python train.py --num_hidden_layers=10 --head_dim=64 --hidden_act="gelu" --norm_place="pre" --rope_fraction=0.25 --tie_word_embeddings=true --init_std_o=0.0 --init_std_up=0.0129 --lr_mult_o=1.5 --lr_head=0.00484 --warmup_steps=0 --schedule="wsd" --batch_tokens=262144
MLP neurons of a small language model. Each row is named by its layer, matrix (up: input weights) and neuron, and shows model dimensions 432-527. Each number is 50 + 12 x the weight over its row's rms, rounded and kept within 0 to 99.
After each neuron's rows, "fires on" lists the tokens most often at its 100 highest values on Wikipedia text that the model never trained on.

L4.up541:41 65 51 51 41 59 46 44 63 44 53 49 58 47 48 65 78 32 47 46 27 54 53 49 51 50 44 29 60 71 61 44 47 61 41 56 58 51 33 53 76 50 39 66 59 50 38 36 47 62 62 44 38 55 35 35 39 65 50 50 41 31 56 46 48 78 70 53 64 61 53 40 57 61 48 79 56 30 47 68 47 62 55 40 50 48 54 53 51 31 47 64 61 44 38 44
fires on: " at", ":", " to"

L4.up1285:55 65 50 41 58 48 57 52 71 29 65 35 51 43 47 50 57 65 57 45 46 52 56 59 47 36 58 39 44 42 55 62 46 34 55 52 68 42 66 53 60 54 65 77 50 72 45 43 40 50 49 54 38 56 68 61 39 53 38 67 38 24 63 41 45 22 54 60 42 42 28 54 47 53 54 65 49 44 44 44 29 67 48 57 42 60 62 71 39 43 51 39 27 70 59 34
fires on: " of", " by", " |\n", " to", " from"

L4.up1142:48 43 67 53 57 53 31 38 70 42 49 35 45 49 37 32 59 38 61 65 61 46 41 62 48 54 52 26 29 44 52 45 45 42 52 59 37 46 53 56 18 53 47 71 45 46 45 77 32 32 50 74 50 33 31 38 36 60 60 50 53 39 45 27 45 64 60 40 62 54 39 41 44 46 73 64 43 65 54 43 77 49 31 66 38 68 32 64 69 63 37 60 56 43 62 64
fires on: ".\n\n", "."

L4.up523:16 27 60 74 54 40 47 38 70 58 50 56 47 53 57 61 70 44 51 72 51 43 44 55 49 28 38 50 46 39 56 76 47 45 55 63 69 63 60 53 44 29 30 52 40 61 41 49 35 44 46 49 60 32 41 62 61 53 54 57 55 60 47 36 49 46 65 56 54 36 45 41 62 56 55 44 59 70 49 57 75 45 62 26 46 41 67 51 54 50 29 48 55 47 33 41
fires on: ".\n\n", "."

L4.up1819:55 43 42 33 41 63 57 61 45 38 61 57 51 47 46 62 39 48 49 53 40 59 37 55 59 41 58 55 23 52 39 51 79 47 52 53 56 78 50 58 52 62 44 46 41 41 50 50 42 29 56 67 68 34 57 39 63 35 57 79 51 56 35 50 42 42 51 45 25 42 50 45 58 54 57 69 33 33 30 55 58 48 45 50 79 60 61 43 36 58 49 44 33 41 60 50
fires on: " to", ",", " and", " episode"

L4.up2998:50 42 49 51 64 51 47 71 47 53 67 49 39 60 45 45 47 58 69 64 46 51 64 50 50 51 30 32 35 47 49 51 41 42 52 54 50 45 44 49 38 57 57 57 40 63 22 50 53 55 38 66 73 47 52 30 50 39 36 59 39 32 44 32 22 52 50 50 78 73 65 53 81 74 39 57 51 47 47 67 42 63 60 64 41 56 53 53 56 60 37 58 39 60 61 45
fires on: ".", ".\n\n"

L4.up1313:52 22 59 42 68 54 59 43 73 56 35 46 37 55 50 44 55 52 48 53 42 37 32 41 58 58 46 57 56 56 76 27 60 44 61 62 68 36 53 70 46 43 44 44 37 63 66 31 49 26 45 54 29 33 38 30 52 66 63 36 48 39 49 65 41 64 45 67 53 38 55 42 76 47 44 43 77 52 56 37 49 41 29 43 34 41 42 46 61 80 53 40 55 28 73 45
fires on: " or", "–", " against"

L4.up61:36 36 52 54 50 42 70 32 63 44 43 37 53 35 61 42 56 41 38 37 42 59 43 50 60 47 47 66 37 38 67 39 40 52 65 65 46 36 49 50 55 42 40 50 38 49 57 60 62 40 47 39 39 43 56 71 49 52 42 44 43 53 53 32 65 46 70 48 46 32 49 36 71 29 57 32 32 55 51 34 69 54 50 70 37 46 47 55 53 63 51 61 31 71 58 53
fires on: "–", "-", "em", "en"

L4.up1183:63 30 76 43 78 47 55 66 46 36 49 47 31 16 44 67 46 39 37 19 54 72 29 71 64 34 61 53 53 51 62 72 38 38 51 68 51 62 58 44 48 56 36 53 48 52 43 36 56 35 75 38 53 56 38 72 58 47 70 32 37 54 62 44 45 63 59 57 50 46 40 22 64 61 38 61 45 94 56 59 71 38 50 57 38 38 45 41 43 72 48 34 64 55 38 35
fires on: " of", " to", " only", ":", " about", "oc"

L4.up1287:27 47 64 57 36 61 58 54 51 29 58 68 62 22 28 49 57 66 45 34 22 72 72 48 59 33 60 67 53 55 28 48 64 44 54 55 59 64 49 45 78 49 62 73 42 69 43 74 54 58 44 43 28 34 62 71 45 57 50 69 54 57 51 44 47 27 58 55 50 55 59 52 64 40 41 56 52 46 40 72 50 65 52 36 47 60 41 40 25 53 49 71 57 59 27 51
fires on: " to", " by", " for", ".", " of", " from"

L4.up3016:49 47 44 49 59 77 55 49 57 39 68 43 15 32 39 60 62 70 62 55 45 48 40 61 38 30 53 58 44 39 58 50 44 47 54 56 55 58 45 41 66 43 41 58 65 73 52 36 63 62 42 62 45 36 51 38 36 46 55 67 42 36 28 10 39 42 37 48 57 47 48 42 66 57 55 56 47 53 46 67 52 55 56 61 57 53 25 43 49 60 49 65 39 47 60 36
fires on: ".\n\n", ".", " as", " of", "\n\n"

L4.up349:33 55 48 37 56 66 59 42 61 44 46 70 55 48 48 22 48 78 45 45 32 34 27 52 53 37 41 47 58 35 39 36 32 54 43 55 45 49 27 37 60 63 50 39 62 57 45 57 50 41 50 54 57 61 36 48 48 35 44 61 37 32 49 45 60 43 55 68 35 46 64 59 61 48 60 62 53 39 55 65 32 47 62 37 42 49 40 46 45 53 54 45 45 33 51 44
fires on: " for", " of", " with", " to", "Co", " be"

L4.up969:40 45 50 55 44 70 40 62 59 45 79 35 48 35 61 62 82 47 47 60 31 49 49 61 52 60 59 52 57 69 43 56 44 62 31 57 70 35 63 47 81 44 36 47 60 57 33 60 42 75 54 69 59 40 43 32 51 51 24 52 48 68 36 55 45 52 52 61 61 48 52 58 45 60 61 45 55 44 40 56 40 33 54 87 39 32 25 45 43 61 27 37 43 20 19 46
fires on: " |", " as", " of", " ", " to", ":"

L4.up1125:45 45 41 30 53 57 50 49 57 38 47 71 66 41 67 71 70 51 35 31 32 60 35 31 39 28 43 53 39 53 73 52 48 55 39 47 50 58 51 70 68 60 72 57 39 55 45 59 34 39 55 51 73 37 32 42 42 46 48 42 44 54 48 55 42 39 39 53 33 38 59 51 51 29 53 34 53 39 53 64 49 42 61 72 42 43 28 38 46 39 28 36 59 70 44 29
fires on: " of", " in", " and", " for", "-"

L4.up99:40 46 72 43 59 48 45 57 65 48 40 43 62 46 84 55 50 53 74 48 39 38 46 43 56 57 43 48 17 49 66 53 57 54 51 55 59 42 48 41 30 25 21 51 46 44 46 51 46 49 39 54 56 75 58 45 45 72 70 27 22 84 36 51 48 75 48 53 66 47 49 57 48 44 56 25 48 76 62 62 38 20 28 36 52 37 59 38 48 36 46 52 66 53 60 53
fires on: "1", "–", ",", " (", " as", "-"

L4.up2958:73 34 24 31 33 33 58 46 34 47 64 55 80 47 50 54 66 56 46 34 40 68 55 44 33 63 41 28 42 51 54 83 47 39 42 60 35 38 60 62 54 61 74 32 56 54 29 46 56 59 52 37 54 78 39 64 59 65 77 32 40 42 54 50 42 39 50 30 49 43 62 53 34 44 55 50 28 57 32 64 30 61 45 57 38 33 38 41 56 41 26 47 62 32 43 51
fires on: " for", " in", " after", "-", " by", " re"

L4.up2292:71 55 44 58 44 55 48 58 52 45 33 56 52 21 25 62 70 56 64 51 44 82 61 37 42 47 62 52 41 59 52 48 51 32 42 32 55 54 66 44 43 70 36 76 47 68 42 59 61 39 55 46 42 46 62 65 45 70 32 36 39 51 52 43 66 24 68 54 78 60 55 43 73 60 65 82 47 64 37 44 57 41 34 67 36 46 35 69 37 33 52 59 64 72 50 47
fires on: ".", "-", " ", " in", " east", " of"

L4.up2626:57 39 58 59 59 72 51 54 58 30 62 51 50 59 23 48 55 47 59 40 61 40 27 45 68 46 34 36 43 43 56 19 50 48 51 68 46 34 25 70 58 65 39 48 39 59 62 54 42 55 48 59 49 49 40 45 52 41 51 49 43 58 69 41 40 61 61 48 54 62 52 28 58 49 56 59 37 52 57 59 39 27 70 67 55 63 33 37 62 49 58 31 63 44 23 47
fires on: ".\n\n", ".", " with", " had", " has", " of"

L4.up678:60 49 54 57 43 61 33 62 78 28 40 44 62 46 28 59 68 47 52 59 50 35 63 40 51 41 49 47 40 50 49 32 35 42 56 54 34 42 40 49 42 51 41 40 49 48 41 59 49 35 57 59 57 37 44 47 52 53 41 38 61 55 78 57 43 69 66 47 45 53 56 54 42 60 61 70 55 52 37 43 56 30 44 34 40 31 27 60 56 62 30 61 43 65 61 34
fires on: ".\n\n", ".", "\n\n", ".\n"

L4.up2959:48 35 61 68 48 54 32 38 55 55 51 69 50 34 47 45 48 43 48 38 40 44 44 54 55 47 30 48 69 54 53 52 44 55 57 69 57 35 56 32 47 45 45 31 47 64 70 60 60 55 54 37 45 43 61 38 37 15 69 29 63 23 64 36 59 69 43 47 34 68 49 35 28 46 52 63 64 67 54 55 43 60 40 57 52 63 64 45 50 48 42 62 59 49 56 54
fires on: " and", ",", "-b", "-", "-s", "-p"

L4.up2527:60 64 39 44 35 46 44 46 55 39 53 45 43 35 49 48 63 46 30 55 36 59 62 37 33 46 30 40 47 54 47 68 40 49 29 45 57 77 68 42 74 52 36 44 44 74 35 24 55 72 42 60 49 71 36 53 45 58 36 55 50 53 40 44 77 40 52 57 47 74 32 49 44 52 54 68 57 36 43 26 57 55 41 45 51 65 42 44 44 36 44 62 63 61 57 52
fires on: ".\n\n", ".", " make"

L4.up239:63 59 48 43 62 47 26 43 51 49 55 49 56 32 37 46 74 82 42 56 35 51 50 54 50 41 62 65 55 69 46 42 56 52 44 39 66 41 54 43 65 35 64 60 53 50 58 61 48 46 46 54 61 42 36 45 44 62 44 79 50 48 37 32 65 60 70 39 38 63 49 41 51 53 51 56 42 48 62 54 52 46 46 44 40 43 46 32 37 61 65 52 33 27 60 43
fires on: " of", ";", " for", ":", "\n", " from"

L4.up2099:59 71 75 72 43 53 52 44 61 49 39 51 38 56 30 40 52 53 57 48 78 43 36 62 50 53 56 41 32 58 38 46 64 48 63 53 37 45 65 40 62 66 34 49 41 62 60 62 37 35 58 58 34 35 66 52 75 44 42 76 43 56 56 42 51 72 52 59 39 67 47 49 55 48 74 67 51 79 44 26 66 65 43 50 66 53 40 73 46 64 38 44 51 40 45 52
fires on: ".", ".\n\n"

L4.up2386:47 53 52 78 63 44 32 39 58 84 49 80 36 49 37 56 47 40 50 56 56 61 66 58 63 41 72 50 56 54 59 63 33 33 56 53 68 66 58 53 37 59 38 29 56 58 50 69 59 59 28 63 51 52 56 78 55 78 54 50 53 28 32 54 39 70 54 56 66 34 46 35 46 68 66 65 41 38 53 56 68 54 44 48 18 57 53 43 48 49 61 47 47 42 48 63
fires on: " in", " out", ".", "In", ","

L4.up880:48 45 42 41 43 42 44 53 45 65 51 42 25 35 43 55 53 45 38 45 79 53 44 53 32 38 56 36 65 66 71 54 39 48 33 55 55 66 64 49 66 44 43 24 49 38 30 27 68 53 58 59 52 43 53 40 59 55 36 60 48 28 46 54 77 59 72 60 49 53 62 36 53 30 56 46 70 51 64 60 54 50 68 45 35 46 54 52 51 39 57 77 44 49 29 57
fires on: " in", " on", " at", " for", " record"

L4.up1597:59 42 33 58 36 65 55 49 27 56 61 56 59 53 47 73 38 44 58 52 44 27 39 69 48 46 41 58 44 49 18 70 46 26 48 60 56 40 67 55 52 60 45 39 50 58 46 44 59 24 51 28 28 38 34 35 27 41 55 41 64 25 51 62 42 40 69 12 49 28 40 44 28 57 32 54 47 47 51 36 49 63 53 52 66 42 41 35 35 53 48 48 29 33 32 67
fires on: ",", " and", " •", " even"

L4.up365:31 61 70 31 55 72 63 55 63 75 43 49 48 49 33 40 49 55 39 37 41 72 45 47 62 26 63 44 74 57 39 54 37 60 47 51 53 59 37 34 35 43 60 47 49 46 47 42 52 66 36 59 36 38 48 49 68 44 52 60 53 48 43 48 63 37 56 61 64 35 49 46 66 38 56 59 50 60 47 35 55 52 50 53 34 45 49 42 45 52 50 71 57 51 17 21
fires on: " to", " in", ":", " by", " of"

L4.up1031:45 46 91 42 49 37 40 45 53 42 48 50 69 67 57 52 64 43 51 37 38 68 66 49 74 23 56 33 62 67 45 59 46 45 46 64 58 56 37 50 55 26 48 46 37 57 46 45 58 61 51 52 40 39 63 61 49 39 64 40 35 48 45 58 55 49 51 36 66 49 61 25 67 65 57 53 47 31 57 38 45 37 49 44 20 43 63 53 53 75 44 40 41 35 73 39
fires on: ";", " /", " ", " of", ":"